Weights of a small transformer language model: 14 layers, 8 heads of 32.
MLP neurons of a small language model. Each row is named by its layer, matrix (up: input weights) and neuron, and shows model dimensions 80-207. Each number is 50 + 15 x the weight over its row's rms, rounded and kept within 0 to 99.
After each neuron's rows, "fires after" lists the tokens most often just before its 100 highest values on Wikipedia text that the model never trained on. A number after a token or word is its count.

L6.up885:53 69 63 52 54 54 63 21 54 83 59 87 38 57 50 65 56 57 68 56 57 56 41 34 36 22 70 12 53 69 65 53 55 88 40 66 34 38 44 52 78 72 47 50 50 62 73 48 54 34 37 66 39 44 51 27 50 45 33 64 53 45 72 42 83 42 42 69 38 56 49 66 69 69 47 69 38 35 44 70 40 58 28 76 50 47 50 36 24 10 42 61 41 48 44 56 48 44 57 24 47 38 24 47 68 61 52 82 57 49 52 47 24 49 71 63 75 47 48 37 52 41 55 44 39 46 61 42
fires after: "K" 25, "I" 13, "H" 9, "T" 8, "ich" 5

L10.up10:41 72 39 36 72 60 71 51 77 39 47 31 56 52 45 72 55 53 53 19 62 77 58 40 36 44 27 58 79 33 47 31 65 66 77 58 66 53 49 42 64 86 34 53 66 55 42 42 50 73 77 50 54 59 78 66 37 37 57 44 28 57 53 29 57 70 48 16 71 64 33 98 58 41 38 53 52 50 51 42 42 65 53 54 37 38 82 48 42 42 50 48 44 45 36 58 47 30 76 52 64 36 44 78 15 48 53 69 56 54 58 48 88 39 63 47 70 41 39 69 18 57 69 53 46 54 42 43
fires after: "| " 16, "," 9, "d" 9, "L" 6, "°" 5, "D" 5

L6.up772:45 76 53 51 67 54 55 37 51 69 66 42 67 47 83 60 75 54 51 36 63 71 52 40 42 57 60 52 50 62 51 31 44 62 41 84 56 64 41 20 60 55 65 81 60 60 51 34 37 40 65 56 24 62 07 54 52 25 55 44 51 42 60 62 48 57 45 43 57 68 53 46 71 63 40 33 52 40 69 44 64 66 40 65 74 48 51 54 43 81 30 42 76 45 40 73 37 24 40 58 24 73 40 38 47 64 30 60 58 33 72 39 84 60 50 29 76 52 49 47 26 44 28 47 37 56 38 58
fires after: "L" 17, "H" 13, "Ar" 10, "P" 8, "Wh" 8, "U" 7

L6.up769:61 41 27 30 61 40 36 50 29 40 53 54 50 48 75 64 37 48 38 40 41 41 56 53 57 71 48 42 38 67 36 31 41 56 47 56 44 70 52 65 46 58 54 59 64 50 44 64 50 42 28 65 48 55 25 50 41 29 37 43 75 69 84 75 74 45 69 71 46 68 69 59 30 51 35 47 57 44 52 26 54 58 40 55 63 52 48 37 80 56 53 41 65 53 30 41 60 67 33 51 23 21 38 61 31 39 19 46 69 40 44 44 39 37 61 63 11 24 25 61 62 57 73 30 53 92 57 78
fires after: "f" 18, "Fr" 16, "F" 9, "l" 7, "Be" 4

L6.up432:43 28 42 80 54 32 57 62 73 47 32 41 43 55 58 47 64 15 70 54 46 54 33 54 31 52 44 38 47 46 85 75 58 74 20 44 72 58 54 76 56 52 45 52 49 60 62 68 83 66 45 55 61 50 44 54 50 14 38 58 60 64 49 45 69 20 08 41 81 30 30 60 48 64 61 49 55 36 49 39 59 34 72 63 53 46 50 46 56 39 20 37 77 43 27 36 21 74 62 30 47 64 50 32 47 37 43 45 52 34 57 45 48 48 31 59 74 60 48 77 50 40 50 46 48 37 55 54
fires after: "S" 29, "O" 20, "I" 11, "N" 8, "U" 5, "y" 4

L6.up32:69 46 33 66 40 62 48 70 57 41 51 48 33 68 47 52 57 48 57 62 67 57 41 58 35 39 60 30 70 71 51 40 49 45 51 69 65 47 25 27 25 59 52 67 74 41 55 53 85 65 55 50 30 61 53 53 57 70 62 45 68 29 61 81 57 69 55 37 50 35 13 39 42 70 72 58 65 56 45 34 65 57 65 57 43 72 22 52 56 44 52 68 15 63 30 66 41 43 61 53 52 60 37 69 41 75 79 39 52 44 57 36 55 72 41 55 49 63 42 46 50 78 43 50 61 84 45 50
fires after: "the " 40, "wi" 6, "s" 6, "his " 4

L4.up317:54 57 78 30 36 68 58 30 41 56 40 43 57 51 26 73 69 64 62 51 41 50 43 26 42 53 25 32 74 63 23 67 35 69 81 67 57 39 48 36 44 59 44 75 63 70 34 48 35 44 71 68 38 32 64 52 44 49 64 49 30 63 63 43 76 45 56 67 36 53 38 24 59 48 11 37 57 38 67 48 37 46 60 38 55 38 62 70 48 31 50 92 60 60 46 46 69 72 64 40 57 20 39 58 58 32 49 43 48 52 57 40 47 50 31 48 77 61 58 41 38 57 73 67 36 34 18 22
fires after: "re" 15, "-" 14, "–" 9, "was " 8, "on " 5, "the " 4

L5.up798:50 45 52 70 31 35 26 60 53 73 51 50 51 53 42 30 77 57 58 39 31 34 72 55 63 30 73 51 44 54 37 29 45 57 59 30 47 54 41 34 37 54 44 39 59 63 23 55 30 61 48 67 63 45 42 63 24 56 60 47 46 47 18 68 40 78 57 31 74 51 29 47 48 66 68 47 31 58 83 28 49 45 36 37 50 63 72 57 18 44 34 47 63 66 35 39 46 41 37 46 53 42 45 60 45 65 28 24 67 64 52 60 63 48 51 57 36 59 54 30 07 55 49 65 85 67 95 65
fires after: "re" 18, "res" 9, "." 8, "retur" 8, "Res" 4, "we" 4

L4.up881:55 34 63 59 52 73 56 28 38 41 63 46 61 14 68 54 55 55 45 51 44 50 38 60 50 34 45 32 67 70 49 52 22 71 69 28 45 21 67 52 61 56 44 51 60 72 58 65 52 79 53 64 42 49 44 31 66 56 59 66 42 44 46 65 51 45 77 67 32 32 67 40 53 78 35 32 57 68 55 52 51 25 53 46 43 32 60 51 47 66 45 37 33 66 01 36 76 70 79 55 39 56 11 51 38 56 21 66 78 43 80 58 29 76 51 49 45 53 67 54 87 59 34 69 51 46 41 63
fires after: "On " 19, "on " 15, "the " 8, "Bo" 6, "H" 6, "wh" 5

L2.up268:53 25 63 60 38 31 76 42 37 74 22 56 66 59 80 46 59 59 50 36 75 40 51 51 29 18 42 29 20 62 33 51 38 52 54 59 58 66 39 67 15 41 56 50 41 50 39 65 49 66 60 47 82 23 47 28 62 39 52 58 45 54 43 54 59 61 51 76 63 35 71 49 25 63 47 49 74 56 35 94 35 57 56 37 43 61 96 45 47 48 28 42 49 68 71 64 68 48 64 47 68 45 36 73 22 72 30 46 46 30 82 40 41 40 47 60 26 46 48 46 55 30 66 73 68 33 74 41
fires after: "." 42, ")" 9

L8.up646:60 68 27 62 64 98 47 27 52 38 73 30 59 23 58 50 60 71 58 35 32 50 51 60 32 67 69 41 43 74 38 49 53 57 59 63 58 45 40 33 74 49 45 29 51 76 66 60 66 44 50 77 38 45 35 29 58 49 43 36 59 31 38 41 37 61 56 51 58 58 65 40 50 73 59 57 56 66 50 62 33 69 78 53 68 22 67 45 48 36 39 56 50 47 70 58 64 25 54 57 53 53 35 48 58 52 43 43 54 65 48 53 58 60 29 30 41 55 35 58 39 45 39 31 34 46 38 25
fires after: "T" 32, "m" 11, "b" 8, "K" 8

L8.up149:45 55 38 35 72 53 57 78 55 39 49 57 54 62 34 68 56 54 71 47 69 78 41 15 62 53 43 58 70 65 30 67 52 46 77 45 75 73 47 49 65 43 38 54 53 36 37 31 38 19 39 35 59 50 38 25 66 61 66 67 44 42 70 51 55 51 35 53 70 59 49 57 57 23 46 36 40 39 39 41 50 52 63 77 74 46 32 72 73 37 27 36 60 71 70 48 86 28 57 57 47 39 91 44 30 66 59 70 41 43 42 46 47 69 23 27 80 51 62 51 56 44 62 38 15 63 75 76
fires after: "re" 35, "\n" 9, "R" 8, "C" 7, "Re" 4

L8.up695:68 32 46 36 67 30 63 43 59 59 48 42 48 39 78 63 71 64 30 34 54 39 37 40 53 66 31 53 75 63 72 46 35 59 65 54 32 53 44 32 53 41 11 63 37 76 30 41 43 51 45 65 47 53 43 20 29 72 53 22 61 36 42 55 49 64 57 24 50 53 58 52 47 38 34 78 56 47 71 29 46 39 52 68 85 58 54 36 56 46 48 40 55 63 40 51 54 38 61 61 68 72 33 72 38 25 37 38 48 54 58 55 61 48 47 52 59 68 24 50 37 76 66 73 78 51 54 50
fires after: "." 27, "," 17, "of " 10

L2.up484:37 58 28 53 60 37 48 34 50 42 53 49 30 62 76 65 33 53 44 74 59 73 54 41 43 43 43 29 75 20 56 59 52 54 49 56 53 56 36 54 60 42 69 44 74 57 57 62 68 50 58 28 54 49 32 39 35 58 38 53 59 55 67 69 39 61 55 62 68 57 52 54 51 75 30 59 35 27 75 74 42 57 50 32 58 46 46 62 57 36 31 27 35 83 32 48 58 37 57 62 38 62 34 52 43 58 56 57 46 40 76 14 42 52 31 57 41 46 70 67 46 14 25 66 51 59 52 27
fires after: "Wh" 25, "St" 9, "L" 6, "\n" 5, "b" 5, "wh" 5

L4.up83:28 20 56 69 45 56 40 45 23 43 52 41 52 74 30 36 59 58 60 74 53 47 57 34 55 56 37 20 45 41 47 82 73 48 58 84 52 53 84 24 58 45 43 37 42 57 57 24 60 50 49 55 29 58 35 50 62 43 66 60 46 66 61 51 79 83 38 41 57 35 67 53 25 70 32 62 48 83 22 68 77 40 47 76 73 30 64 56 53 48 36 41 14 44 52 46 57 34 70 48 75 55 71 78 29 65 50 48 29 42 61 20 56 63 33 59 62 46 44 52 50 52 15 24 56 67 36 27
fires after: "n" 15, "l" 10, "S" 7, "B" 7, "N" 6, "r" 5

L4.up578:35 65 56 58 56 41 75 50 74 83 38 64 65 37 33 54 76 41 61 65 71 63 60 62 60 57 45 45 45 61 56 33 73 19 59 42 60 42 47 59 42 68 32 54 46 28 42 57 23 40 52 50 68 75 39 36 50 65 44 51 48 55 38 64 45 74 49 45 48 49 63 64 14 51 40 79 59 71 35 36 37 67 48 45 60 32 50 59 58 52 29 46 63 56 61 69 50 52 39 59 47 64 58 66 28 43 52 13 34 46 46 63 36 26 47 30 57 50 19 55 39 41 42 59 43 32 53 39
fires after: "des" 32, "a" 6, "Des" 6, "." 5, "de" 4

L6.up187:59 56 46 32 58 34 42 23 40 19 44 51 36 42 70 40 57 45 68 24 40 39 55 48 32 52 42 35 62 64 65 52 56 41 31 58 26 65 41 62 42 26 61 54 56 54 44 53 42 54 53 51 57 57 38 36 37 43 61 78 45 73 62 59 70 41 24 74 39 73 67 51 28 78 54 32 39 52 71 49 60 66 19 30 64 37 66 43 26 43 53 52 56 83 66 37 50 43 11 47 58 49 66 30 82 54 54 74 42 58 78 53 29 68 42 77 30 47 60 46 49 12 57 49 61 53 35 59
fires after: "L" 18, "St" 14, "st" 9, "d" 5, "or" 5

L4.up868:27 52 86 56 41 58 66 39 36 49 52 63 36 57 53 36 70 53 70 44 49 46 78 46 31 73 60 48 44 47 43 48 50 77 23 63 64 49 34 63 42 12 34 42 64 81 76 39 24 49 34 32 23 45 57 63 20 24 73 30 36 47 38 27 58 66 49 60 45 32 44 51 59 33 65 33 32 45 28 49 45 63 43 43 75 37 47 45 73 23 34 49 63 48 40 45 46 62 66 51 76 75 49 68 36 65 56 52 53 56 59 51 60 43 73 22 47 69 59 67 37 36 52 29 47 65 69 28
fires after: "S" 31, "M" 29, "A" 10, "P" 6

L10.up531:41 59 66 34 64 33 55 57 40 54 70 52 41 48 60 23 30 61 75 32 33 42 57 57 85 76 40 81 59 52 35 31 25 54 59 52 44 45 55 04 50 48 45 71 33 46 57 40 56 38 45 68 17 59 34 39 27 58 50 63 37 67 30 78 64 52 54 48 55 37 41 44 53 68 45 73 55 41 27 41 44 63 26 26 53 56 60 56 61 34 62 45 38 64 40 67 50 45 75 24 61 56 52 47 45 38 57 30 45 64 56 73 50 48 49 52 39 51 38 53 44 76 67 48 78 43 58 50
fires after: "." 27, "J" 11, "w" 10, "9" 5

L2.up358:40 28 49 59 60 60 36 19 46 67 32 73 41 76 53 38 53 52 63 57 43 10 69 55 72 66 38 33 55 28 70 65 62 50 63 32 18 43 46 32 57 20 65 62 49 70 47 44 24 63 37 23 42 62 53 41 53 66 50 67 73 62 58 60 61 41 34 43 42 36 13 58 65 18 53 68 55 71 47 70 69 47 38 81 47 49 41 57 60 19 51 55 39 44 36 39 28 56 86 28 55 46 66 55 29 50 66 64 56 50 50 53 61 70 39 60 57 52 74 49 35 41 25 18 61 64 07 72
fires after: "| " 19, "Republ" 12, "a " 9, "of " 7, "In" 4

L2.up230:45 50 57 69 57 25 54 54 73 23 49 47 66 62 58 63 44 62 39 31 62 32 63 57 32 38 48 60 48 63 57 20 48 64 64 71 26 13 45 23 46 45 53 38 55 47 49 69 46 43 53 64 55 60 23 56 52 25 69 49 56 54 38 45 40 41 47 67 52 57 54 71 63 38 06 48 68 75 45 29 47 48 43 48 37 62 60 40 68 49 25 60 52 34 60 38 23 37 40 74 65 53 55 59 68 59 30 57 59 53 50 40 50 64 32 58 37 67 71 40 52 78 42 59 51 72 34 34
fires after: ", " 18, " " 11, "al" 7, "Party " 6, "otes " 4, "ate " 4

L10.up769:39 57 53 59 74 51 65 46 57 32 62 63 83 28 57 74 49 54 54 43 45 85 38 51 20 97 67 53 61 54 52 49 25 45 50 56 37 54 49 34 38 85 44 68 38 67 59 45 38 72 60 34 42 53 33 55 43 24 50 43 62 18 40 41 37 53 30 54 36 50 34 77 55 52 71 25 41 66 43 60 55 79 57 56 58 19 89 27 58 72 26 27 66 53 71 46 72 57 22 71 73 55 62 60 50 29 48 46 47 54 45 35 34 51 58 40 55 32 71 51 44 47 51 52 32 27 67 51
fires after: "T" 19, "K" 9, "N" 9, "to " 7, "t" 6, "was " 6

L8.up161:39 20 34 58 60 51 46 47 40 49 58 62 54 69 34 64 65 28 69 52 56 48 54 34 62 45 63 68 60 49 66 60 32 34 43 48 28 67 48 37 39 41 45 06 77 35 82 50 67 46 57 47 42 53 44 66 13 65 69 38 53 49 46 33 45 70 38 67 27 54 56 66 68 82 54 63 49 45 59 41 52 31 36 63 47 07 62 47 55 61 44 33 44 61 51 66 55 91 61 30 60 42 47 28 58 43 56 60 66 68 45 74 39 27 80 67 59 43 66 65 48 61 43 27 48 50 55 62
fires after: "d" 14, "Z" 11, "C" 11, "G" 8, "c" 6, "R" 6

L4.up465:50 62 61 46 28 61 52 55 31 31 67 55 44 51 56 29 61 41 41 52 47 49 42 53 27 45 67 43 38 61 41 57 39 61 38 41 48 23 64 46 55 38 52 42 60 69 55 55 44 60 13 44 69 60 57 50 44 26 71 77 48 53 33 67 24 29 70 27 83 11 54 33 30 26 46 28 28 68 80 34 99 46 36 60 58 59 51 63 62 52 32 41 36 50 49 62 56 66 82 33 42 47 69 52 34 76 45 70 43 56 49 47 46 30 53 45 58 56 46 55 31 48 53 33 44 79 65 74
fires after: "M" 21, "S" 17, "O" 10, "N" 6, "a " 5, "A" 4

L5.up174:56 46 76 53 84 14 59 38 62 59 78 34 65 61 69 52 70 58 56 39 61 59 30 58 49 71 49 57 70 52 54 67 69 38 70 52 47 19 29 53 66 30 52 48 63 15 36 47 52 64 35 57 53 38 40 48 46 62 78 68 65 68 71 55 45 53 59 54 52 59 43 36 58 58 64 37 84 54 48 34 74 40 48 75 32 41 30 20 38 49 38 56 24 41 55 44 33 42 70 69 73 22 57 68 68 54 38 40 36 36 49 44 72 56 37 44 44 54 61 19 27 42 43 59 47 40 40 48
fires after: "d" 14, "b" 14, "ording " 7, "st" 6, "due " 5, "L" 4

L10.up458:43 57 61 49 52 87 33 43 40 72 41 74 64 47 32 60 65 31 60 59 57 53 37 63 42 45 71 62 46 37 47 50 41 48 34 49 41 36 51 54 63 25 54 53 65 59 34 18 42 56 34 55 32 60 41 60 35 57 63 41 27 48 31 49 43 44 70 51 58 62 51 70 65 30 51 32 49 68 26 56 40 40 33 35 81 49 40 49 40 63 39 64 64 59 35 76 23 37 52 49 52 73 66 32 47 48 44 40 16 53 48 49 99 45 46 52 37 36 64 48 52 52 58 60 42 35 49 37
fires after: "| " 15, "In" 11, "University " 7, "P" 7, "M" 6, "p" 6

L5.up221:46 50 57 52 53 72 38 39 55 68 39 40 67 53 54 54 61 55 70 35 69 37 60 29 29 40 35 45 23 57 83 56 67 61 60 59 29 42 39 42 46 19 41 44 30 54 44 36 32 28 72 43 50 31 34 62 49 60 54 83 72 67 43 57 21 47 50 49 39 59 57 37 65 64 38 42 49 52 62 81 68 35 33 44 69 39 21 25 64 60 35 74 51 54 32 46 51 45 34 57 54 46 57 49 63 44 52 47 55 17 24 60 58 48 65 64 70 43 51 21 32 57 65 33 39 49 47 70
fires after: "=" 28, "of " 14, "is " 8, "to " 4, "N " 4, "from " 4

L6.up245:56 70 60 46 59 58 55 29 31 49 39 67 46 44 65 34 65 67 73 56 49 27 31 53 44 50 71 59 49 47 42 50 67 29 69 61 27 48 31 63 40 47 36 38 42 66 43 76 44 48 35 56 53 74 51 55 51 07 75 45 51 59 39 64 73 45 47 54 55 20 68 48 54 42 46 56 41 56 40 50 68 46 12 49 50 23 49 39 54 36 56 57 61 45 60 57 37 41 23 36 44 61 48 50 84 68 65 42 64 75 43 44 62 48 46 61 72 77 81 18 35 58 64 49 55 35 60 40
fires after: "w" 21, "Y" 18, "A" 9, "W" 8, "K" 5

L8.up423:51 56 39 31 63 38 73 59 46 51 65 41 52 58 56 46 31 35 72 62 44 79 51 42 71 45 40 50 32 58 50 70 47 66 55 35 28 53 31 42 85 52 48 43 10 78 65 49 47 57 58 38 38 48 19 48 51 30 56 75 31 58 35 65 21 63 52 74 50 58 30 48 57 66 73 53 54 58 42 37 38 55 45 66 51 43 72 16 55 58 45 59 49 71 55 44 58 40 46 34 41 50 48 33 64 65 72 99 52 49 45 57 35 43 41 38 43 61 41 48 38 57 55 47 24 50 32 40
fires after: "Ch" 20, "K" 15, "C" 12, "Mc" 9, "N" 7

L5.up554:58 37 32 65 32 43 62 25 73 58 52 47 74 60 61 42 45 38 38 41 60 65 41 66 47 39 40 66 65 70 55 63 36 23 42 24 53 64 44 46 51 59 21 47 27 87 42 44 37 27 42 52 44 53 28 67 63 56 56 36 42 43 71 38 44 59 60 61 76 57 40 48 28 70 52 49 49 52 76 36 56 53 17 19 64 54 44 66 37 47 98 48 33 48 74 58 44 25 45 60 37 55 40 41 67 29 31 44 54 45 53 52 61 52 74 55 33 37 66 34 41 39 69 25 58 44 37 63
fires after: "(" 20, "was " 12, "ed" 8, "s" 5, "d" 4, "ed " 4

L11.up275:52 61 52 67 31 66 43 36 54 33 46 49 68 52 23 75 21 36 74 49 48 48 60 44 33 64 51 51 67 45 32 30 59 44 57 39 41 54 26 53 38 66 17 40 56 25 75 57 44 59 67 46 53 62 48 64 42 51 52 46 64 46 48 49 41 33 33 64 62 51 27 51 57 40 93 33 67 69 53 36 48 31 38 58 82 56 44 64 47 74 48 74 33 43 59 53 43 44 27 25 69 56 53 55 46 84 45 72 43 76 44 62 52 46 32 38 70 54 82 35 21 36 50 63 59 56 06 68
fires after: "| " 35, "R" 11, "ak" 6, "K" 6, "a " 4, "Y" 4

L8.up97:70 51 55 53 63 35 51 34 59 63 42 74 59 37 53 56 55 30 41 37 17 42 38 55 37 81 47 61 41 32 45 45 21 72 68 45 40 43 67 62 85 30 49 54 45 21 22 41 56 47 51 56 73 75 29 35 42 58 54 61 47 70 59 43 50 42 36 44 22 60 45 29 50 61 52 41 37 61 68 57 39 60 47 17 48 47 21 57 41 48 32 26 41 56 71 52 58 59 54 38 28 66 52 52 36 51 25 34 57 37 41 54 57 47 29 52 64 42 59 66 22 54 65 75 53 35 47 59
fires after: "L" 32, "D" 10, "d" 9, "er" 4, "red" 4, "ed" 4

L5.up151:44 54 26 54 81 63 29 55 50 73 44 35 42 60 64 36 40 69 49 36 58 60 73 53 43 58 56 87 37 40 66 42 67 78 61 43 45 44 57 48 50 36 50 33 38 53 40 34 31 64 40 30 38 42 55 36 34 61 38 56 53 54 47 56 64 56 52 32 42 41 72 51 67 50 45 15 58 45 44 69 41 43 46 55 33 83 56 53 46 61 57 43 12 52 44 25 86 55 46 45 53 63 66 28 79 36 61 67 42 40 67 63 32 62 53 37 56 47 47 71 38 63 51 42 29 50 45 42
fires after: "L" 16, "K" 11, "S" 9, "C" 8, "l" 7, "Ar" 7

L6.up715:34 69 55 59 46 70 25 53 56 55 48 47 52 29 40 60 80 45 75 31 36 52 52 36 47 40 27 53 52 58 46 64 41 67 77 71 50 34 74 60 63 39 08 39 60 36 79 59 75 33 43 48 79 23 65 90 55 45 49 77 37 65 55 50 37 73 56 57 39 41 43 43 50 41 75 63 38 60 51 51 77 54 30 69 47 47 27 60 46 46 20 65 52 46 26 83 66 58 75 53 48 51 20 33 25 49 55 54 49 64 54 49 57 46 55 37 67 67 33 19 51 46 42 77 37 17 48 54
fires after: "C" 29, "On " 15, "G" 11, "B" 10, "Q" 7

L6.up171:45 41 37 36 79 41 52 52 36 33 61 82 30 29 53 69 60 50 30 57 70 45 60 80 29 41 94 28 51 50 70 49 57 46 49 54 38 49 35 63 54 60 49 50 46 55 72 51 66 49 67 63 19 44 42 34 22 35 58 42 71 45 55 61 57 54 41 35 57 44 50 39 58 35 73 40 62 44 65 39 64 88 67 67 39 47 40 45 56 30 52 47 75 62 40 51 52 63 41 42 06 48 55 34 31 51 70 54 54 42 51 33 26 54 55 51 57 26 69 27 42 53 45 35 48 53 51 75
fires after: "H" 23, "e" 11, "Wh" 8, "wh" 8, "I" 7, "'" 7

L8.up287:69 48 64 51 49 56 32 18 42 45 88 36 55 53 72 56 49 40 50 36 43 50 47 70 50 42 50 37 33 29 46 46 38 58 78 33 49 60 66 28 62 34 62 90 68 17 51 77 42 70 65 56 61 52 53 46 42 41 58 65 76 18 51 40 44 71 16 58 34 44 57 81 42 56 34 52 62 68 48 56 41 59 51 55 65 59 33 27 28 42 44 24 24 40 47 60 59 54 52 46 65 70 42 12 70 75 61 53 84 38 62 37 81 70 45 64 58 34 85 43 41 69 50 60 24 59 56 66
fires after: "the " 35, "his " 9, "D" 6, "during " 5, "Ear" 4

L2.up452:72 67 46 60 78 17 62 17 46 54 35 61 60 71 51 45 45 12 50 50 43 46 40 46 56 52 32 43 21 36 52 79 33 37 60 63 83 58 48 54 61 33 60 47 44 72 54 49 71 90 51 53 60 34 44 48 65 34 69 43 51 55 52 40 42 61 28 43 62 32 63 47 48 49 71 75 61 48 39 00 28 39 31 34 63 25 47 38 56 54 46 71 56 71 27 25 41 85 46 38 59 53 63 33 41 80 79 65 73 33 27 42 37 48 42 59 11 71 49 43 32 41 47 63 36 37 70 36
fires after: "S" 20, "R" 11, "N" 8, "L" 7, "B" 6, "F" 5

L6.up166:35 40 58 59 47 61 48 62 39 40 53 58 58 52 49 37 79 61 63 42 54 79 38 30 33 85 41 59 61 39 34 24 50 40 27 80 38 47 61 67 67 51 44 63 71 51 38 48 50 53 45 38 40 53 48 35 13 20 49 30 58 43 33 58 28 55 39 52 50 75 38 49 67 28 72 58 61 44 60 56 65 26 57 60 69 46 61 66 57 62 56 37 64 61 42 57 36 54 48 71 19 44 49 62 28 67 88 45 21 55 52 70 44 35 43 47 40 44 79 64 29 70 56 41 62 71 72 46
fires after: "P" 33, "S" 10, "El" 7, "\n" 4

L6.up112:45 36 84 57 31 54 40 36 47 56 83 64 73 63 67 43 70 38 42 62 64 51 49 68 69 42 39 50 88 78 56 71 66 48 54 65 44 81 69 59 61 35 67 34 53 56 50 65 62 57 62 42 64 48 43 42 48 15 72 57 63 29 35 41 40 58 23 41 58 34 50 41 75 71 72 17 60 48 26 36 42 59 37 39 71 57 48 33 30 35 53 69 56 52 44 40 51 54 44 44 42 51 47 39 38 69 45 51 32 57 34 56 25 52 48 70 49 37 41 53 42 19 38 27 54 35 54 50
fires after: "S" 15, "C" 10, "ro" 9, "c" 7, "s" 7, "r" 6

L5.up144:61 49 62 40 54 57 42 33 17 46 57 27 60 51 59 70 50 45 37 57 49 65 79 58 53 58 68 31 26 65 41 50 67 54 63 57 44 68 66 15 71 51 61 52 58 61 69 50 53 47 45 66 49 57 40 36 39 52 24 83 54 88 38 38 24 66 57 62 66 67 98 44 43 63 59 47 78 44 53 48 47 63 74 39 38 28 54 73 30 55 18 63 65 20 48 46 52 43 35 53 57 60 35 59 58 44 43 29 71 67 53 75 58 53 44 29 45 31 38 71 18 54 51 35 39 41 36 57
fires after: "B" 38, "m" 9, "km" 6, "wh" 5

L4.up41:36 45 73 46 45 69 35 46 57 58 69 64 62 43 49 29 52 67 56 58 56 57 43 35 76 46 77 27 61 30 48 32 62 73 69 22 52 83 40 50 54 82 32 59 29 67 47 36 35 58 61 53 53 38 56 40 44 29 62 33 22 57 55 50 51 38 18 49 27 64 93 46 30 61 29 62 54 85 57 57 62 51 76 44 41 59 40 31 44 42 52 52 54 40 65 55 62 46 53 46 56 39 35 40 36 29 47 52 28 32 53 39 48 57 54 41 54 30 76 33 41 24 20 47 32 39 70 69
fires after: "S" 13, "M" 13, "E" 8, "P" 8, "V" 5, "N" 5

L4.up54:66 46 59 51 39 38 58 38 47 39 32 53 58 38 34 12 47 10 40 38 49 50 46 54 52 43 40 30 61 54 56 48 51 52 65 77 52 71 41 56 44 66 50 47 53 57 47 47 60 50 37 58 36 38 51 44 48 27 64 45 72 50 50 26 37 39 37 46 34 46 22 44 69 20 61 21 69 60 54 32 84 80 45 74 69 38 32 65 35 45 47 57 44 55 53 35 58 38 37 56 57 57 23 49 70 64 41 53 62 69 45 54 44 91 30 26 71 51 35 42 40 61 41 45 60 63 64 45
fires after: "–" 16, "-" 14, "f" 12, "5" 5, "Po" 4

L6.up583:59 50 45 34 46 42 54 69 38 58 20 29 55 44 46 63 60 73 45 57 47 34 60 41 33 58 68 49 41 53 46 44 48 61 69 64 63 56 41 52 55 53 60 37 27 18 61 48 47 40 37 63 26 41 47 53 42 47 65 63 64 81 49 96 00 79 57 44 56 16 52 45 56 63 24 43 66 81 45 53 65 77 46 48 70 32 23 29 56 34 53 53 43 47 43 61 58 32 39 62 50 43 41 52 73 33 58 73 48 51 59 37 63 54 68 55 56 42 33 60 46 03 56 54 49 35 52 53
fires after: "in " 26, "In " 14, "from " 7, "on " 7, "of " 6, "'" 5

L10.up443:53 20 46 31 66 45 53 70 42 43 93 37 69 26 87 65 38 31 60 48 57 37 58 68 50 78 36 47 38 62 52 50 52 52 72 44 45 75 64 41 37 35 67 24 36 60 65 34 32 67 57 86 21 44 42 40 25 44 68 73 52 51 40 68 63 56 52 75 48 46 31 61 44 28 52 49 62 56 56 56 67 62 36 06 67 52 54 37 32 35 30 57 26 33 82 32 65 38 87 42 35 50 53 52 77 62 42 65 42 47 47 43 43 54 38 42 59 61 51 59 23 45 66 45 68 44 28 37
fires after: "B" 50, "U" 8

L6.up789:76 83 58 59 39 51 20 50 38 47 48 60 67 51 72 58 46 61 53 56 51 45 53 79 38 35 67 49 55 79 63 58 47 43 67 64 33 47 66 62 35 60 43 78 36 66 84 54 50 59 22 54 51 63 51 21 38 67 34 58 45 28 33 54 46 50 42 49 52 40 54 33 95 25 53 34 41 51 57 56 37 45 62 27 45 38 78 32 23 50 22 84 39 52 71 46 48 50 42 33 70 34 50 43 65 49 45 29 65 68 65 45 51 70 44 41 53 47 50 59 33 52 55 59 56 34 43 63
fires after: "\n\n" 22, "was " 13, "–" 12, "-" 5, "or" 5

L6.up762:56 27 55 42 35 58 56 56 71 59 70 49 55 36 48 43 58 25 61 69 42 59 65 45 19 75 53 75 47 32 68 28 35 33 39 30 44 51 19 59 57 15 47 46 52 40 43 55 53 37 37 46 52 70 29 44 26 57 51 61 43 37 47 71 57 56 62 30 61 64 52 59 44 27 53 46 45 71 47 54 50 49 29 46 75 51 78 49 42 48 61 36 51 56 53 58 41 60 48 50 21 49 45 72 79 60 59 59 32 53 74 55 59 33 64 63 65 60 42 51 22 45 82 70 49 63 46 62
fires after: "d" 23, "b" 8, "dr" 7, "D" 6, "l" 6, "w" 5

L4.up599:67 53 53 43 39 40 35 35 44 47 58 47 29 61 66 62 62 22 53 73 11 58 28 69 83 58 31 54 44 72 52 47 52 37 67 72 48 50 65 37 50 39 37 35 72 58 35 48 39 08 56 54 44 19 44 54 59 50 51 56 71 36 59 67 31 40 28 68 34 59 93 61 44 48 54 39 52 49 31 52 28 47 60 54 36 46 55 69 65 46 55 76 36 33 58 47 34 71 36 41 66 77 38 69 41 45 59 79 44 46 54 27 43 65 55 35 54 86 60 50 53 52 35 64 54 75 69 43
fires after: "However" 19, ", " 13, "\n" 11, "e" 9, "otes " 7, " " 7